MLP neurons of a small language model. Each row is named by its layer, matrix (down: output weights) and neuron, and shows model dimensions 341-468. Each number is 500 + 50 x the weight over its row's rms, rounded and kept within 0 to 999. Numbers have three digits each.
A block is one neuron, or neurons of one layer that tend to fire together. After each block is what it responds to, as a language model described it from the Wikipedia text at the highest values.

L4.down23:556534592545466541473556584501497515500541534482486532472508410551507505526467499474509459557499474489449479539455492607478553538435467476618444390418496493502541486426479449452484596463532450564464514530573506448508501567540499474469494378519535485532533527547522549458450506508507506486484490519401509526468499532462563469428579507491508460560434513552467477551444481549403457375570
L4.down67:598490530478495505479551494487522483379502543460523502573428523329545521503537589410502509507537568516600485537462542507530486555538438473441538502461559427510565566459492503487454503476579418496419547535555513444485450604523452468516519548472462469565578477558394546536510504466488538530556508582436481521545441542501577375448453450509565481474487524615533544443445460454521423532536
L4.down161:479493498530436452524433419555549423552581483569485571484538610368548531559514455529488541444584474484432476484578466486434573517536441426528448517485511486589477532560560437466474537523550438465502420490488416526558468517454447435476513407497536511474516497491566419510502438451593497477470534599506539457469560452471438430467523465578538481473471531429531511519401495555545444451477
L4.down242:484512551580519529582566505596559554445485426530487477466488498537509509486574520412450463542445516505486478510460389559504436515441469503365511532515416455467509550547457460524532505515522498591467586587620484503539543494511440472526500499505474486658409409463447483546612432470446471510553546477447459473533470539485520539455543511367542480532539413468453470531492510480577480522524
L4.down300:575584590609566581531498394430525503589468434436518490539499444454553593479521460371498439461493486422471429510473566510584427570426502457565449494500454459515422524414457459549509474405557506509454421531492657446487573529518542541523562488560495470534439513436470439411436485530483568542507506515497479487531502475577480441448497491518476511548506531511456440487429510523558460434479
L4.down496:526505499508505516437538465544582462453526546492563505484538603499414462488438602409468517535522502522503481466505495565396495505489594435517565466466447526456527392506446514543481531526554392505483555579611477424517470507500625496486522524422505408509511525552459567513499513479458544470481513454526414484522572510491527463559488490515507566421514578411473437568496493576500432567532
L4.down518:435427548574370496518559550453512526439400588501390488504470512533543521485506525493515559485514522498513477552559583376558430506519511500469590519562555522544633550395522494424470639466515427492525436489500459615433426568505521478456508445502512526478476514534497468569544403551626483564589536491433410515425432493430500508463501507459571495483509511612537499523494582486465458540537
L4.down1537:586467505548500564490548470548547413539584490505500463505437475446444393479499461457489384504418464577567358518523504551432595481537482469477486423461504569591587463550453417495546477428550496442531541497461513501571502430509454512476516584584527469506564557483440443471511519581497540486464426475600487502546558484547499447489487455568551470439537480418505478524449520449460472397484
Description: Last digit of four-digit years in sports career lists, tables and season ranges, such as 2007: or 1990–91, also match scores.

L8.down289:536513419535463609478467484463619544459491518454493525538537437507417561501558500520396562477510466436574587502506553421501430498506470557619487461416469559542670572498509475478491453505504506509507453543480481470573533554485432487467540442539595458435508388484518538466498518507556442423465534507391561543407448618508450543545450449514490502570497509421488381488452512500494506510466
L8.down530:466502496457468540530478458411591497451558558455582429504418477606480522489504497422471495524395528499534538523573485462529330424466427538531512458449438478480528521514466489499429430532522567395470388449534545519543545475475428546504473522476537451468420535614583525509507484461525520485454542456495423500406538566438471480533438530506416465520614486539469557592532603464501496569505
L8.down564:497507421510449520480482544547523505592461556564499509481499514495459444565475430465494503469528524448536479558586511429466443396473528485506514435501575457415522561450528545576483516548538477435480484486578419497459503552547525450504521515455531449471372435575449502480480503400540464402458487572451424556484474516494447517467458520498502483542518447415505487452623542491556426437484
L8.down679:401355485493550493512504526415499506496544449477430502550562385521424549487473535472548546519485552591489429517557602451470432532507408488447560564487469454551481530433516485488395493559460538515458519518534425598441430487536522486528515385542531493440500477456557483456435458580465464524592495551496522468417473514505414477489618495522462527496466599501497511456424450549520426422548
L8.down1100:496554394564485475478484596469464631570477514536507535600462430512574583468504514501506501495547490486601581545521512534443685416593483498446536470467492467523567482533489534530574488385399539518504440480485506534579447508450474495508514516449383533486586516554454528505419485537505598540409511570451551554535550445495489475460479544591483527532485469523502519422519551492431560449456
L8.down1149:524478494498519448562574541478481430515431506517563567565585489515645538502535388435492479525502461453434499507463488355483484460537508483529426439429407507547525504501544472467524454501483524453494501565576456454495466521514492514432541456426520451573476433510490564544483510444530501434480519515406472438531489593572536462462563503490550516456486563512521559498489443464453447384551
L8.down1914:526522579501520428542415434518564558467462526459465538517516478546393548526479440489524392551566566500512468532570543442537531501524611499466439520519473510497454564491501437486471429533503480569466506514520391473491564502541505511445483570362546489535487537486544503575559479461511516522473577511537526491562436579520447574527529374452572517487578628454475534528470533500459449481554
L8.down1991:488440571482447420495498417426543536432520438486447451494422526428261523479515516526488473563475411503527493484467541547479629503521513520488514556479508564469520469415571553437461500530447620488547517465422467509526544534462568479428538566416597494488457515507448458468505422460550472548525515515491492542478487520441458477455588477551591506515492482504543456545489506513539505524433
Description: Nouns naming a person's role, title or position, often after "the" or a modifier and before "of", such as president, director, referee, footballer.

L6.down1867:482542494542485469481511499415568566428556455416541455495570439544485528486398471532465470521488670471528558516457433440496533568557487524518481502450463482545462481532520523553571510499487480498558552459436501456559451449444586426595390520383518537483466433460447526427547549452536503450522490520396573483530481546526556541475466515510524488521475511534581433481535515475575450514586
Description: Fires on the middle piece of a name or word split into sub-tokens (Mar-c-oussis, Tar-c-al, Tit-an-ic), and on year or day digits in lists and dates (199-7, December 15).

L8.down22:538502464585514480452597492469446588578470557627471499511501392499400489502493491434472453514554492572520453575466519512548493447444492575474542535462471540508518479498517417569542558553420529454438611569559434576513378474471483530377511425554521509492557464484485471473504530522472422448445518497470454583516504619503561487508525562504471443499582393515510462460568463541561550526506
L8.down60:526515517471488555472472530462484503525484487459488366463436412480396447542517545537554416455421562430426524613421542520592515459435497431536520541475482546600445501462516492555480503472454504570505501499442597453506504434541493495576466440471462495522391518464477487579568518518452490447553499477535550582463382520414566441474526599590547465636497457517476500549486450527509474481432
L8.down449:460527508433558520451470471415459480481497446604509517551469438498496392540562573504644494429567481584443490494457415515502485545558522557416651510510500482433517515525454477492537487467445455512476510487566517541475545478521511468436478458561520514497513471521430505502457479585485463477516580425615525576547493499550496460463407498502614563495521537478526527593510426485419464553481
L8.down1038:549493464456523441451481434553528384488461541539452502503416496460506498582554549409478624479551490366553543521469435475596463456538493479585468469590477418503565439454547408503533460536530535526500491439488478473515480445581490468562420540614547496429468465530562468556464507456437502582394538564478418410523586487499511457570560446530503494539515496507495412544398542539437524505512
L8.down1088:576521538452558414400480499503486505506430457505472500509431510475438515488526621363462533580509503518529515522503432493373404513560552547529537416586536484472533428475570501521473490519502527535579442538488425440470493438545559578577455479522483503467475518508488412427437447521509476566465467492510467495436540478521477478550472526590457496575595438482503548498462540506500544543491
L8.down1167:527533489435504453471406405453579491540498463504564597424484614516425488474396408504545642463441504479624522551429582579463522510471445399496524529462522511479432459483611514594490560472529418576496482519571489505474441461542471409658471499533524489506553494455518472547525565490439482425537545535521532442522560415541497577533476412489493496487500417514472519518534509500573426541521
L8.down1300:560455487540442501435523479557449506526441414401467539527535566450421399480547542556555489532489500508605439492527470520517509524460467435473539492404611431505539576489581503432500518516530456475505519511492502530527481414414483540524487527446491537535494519459494472520555565430507535508441503464431524574487481515464537514467569510531429451515585504470608519502526397446483457463434
L8.down1384:474459547510550432490479445512421533467512480498521457521496466536372547478504487427525475415448537555501508508608593484491607544486540420568547501471539526555437537471583431495391474470488542476436499558502506479561453441528550490546457510488557390464489481518491499590514620532488564540506504444544482605450547506521549488446455541532505443500549529468530476557607468537459541429475
Description: Word-piece tokens inside a multi-token proper or scientific name, especially Latin genus names in taxonomy lists, such as Platy-cer-ium, Cypra-e-a, Gibber-ella.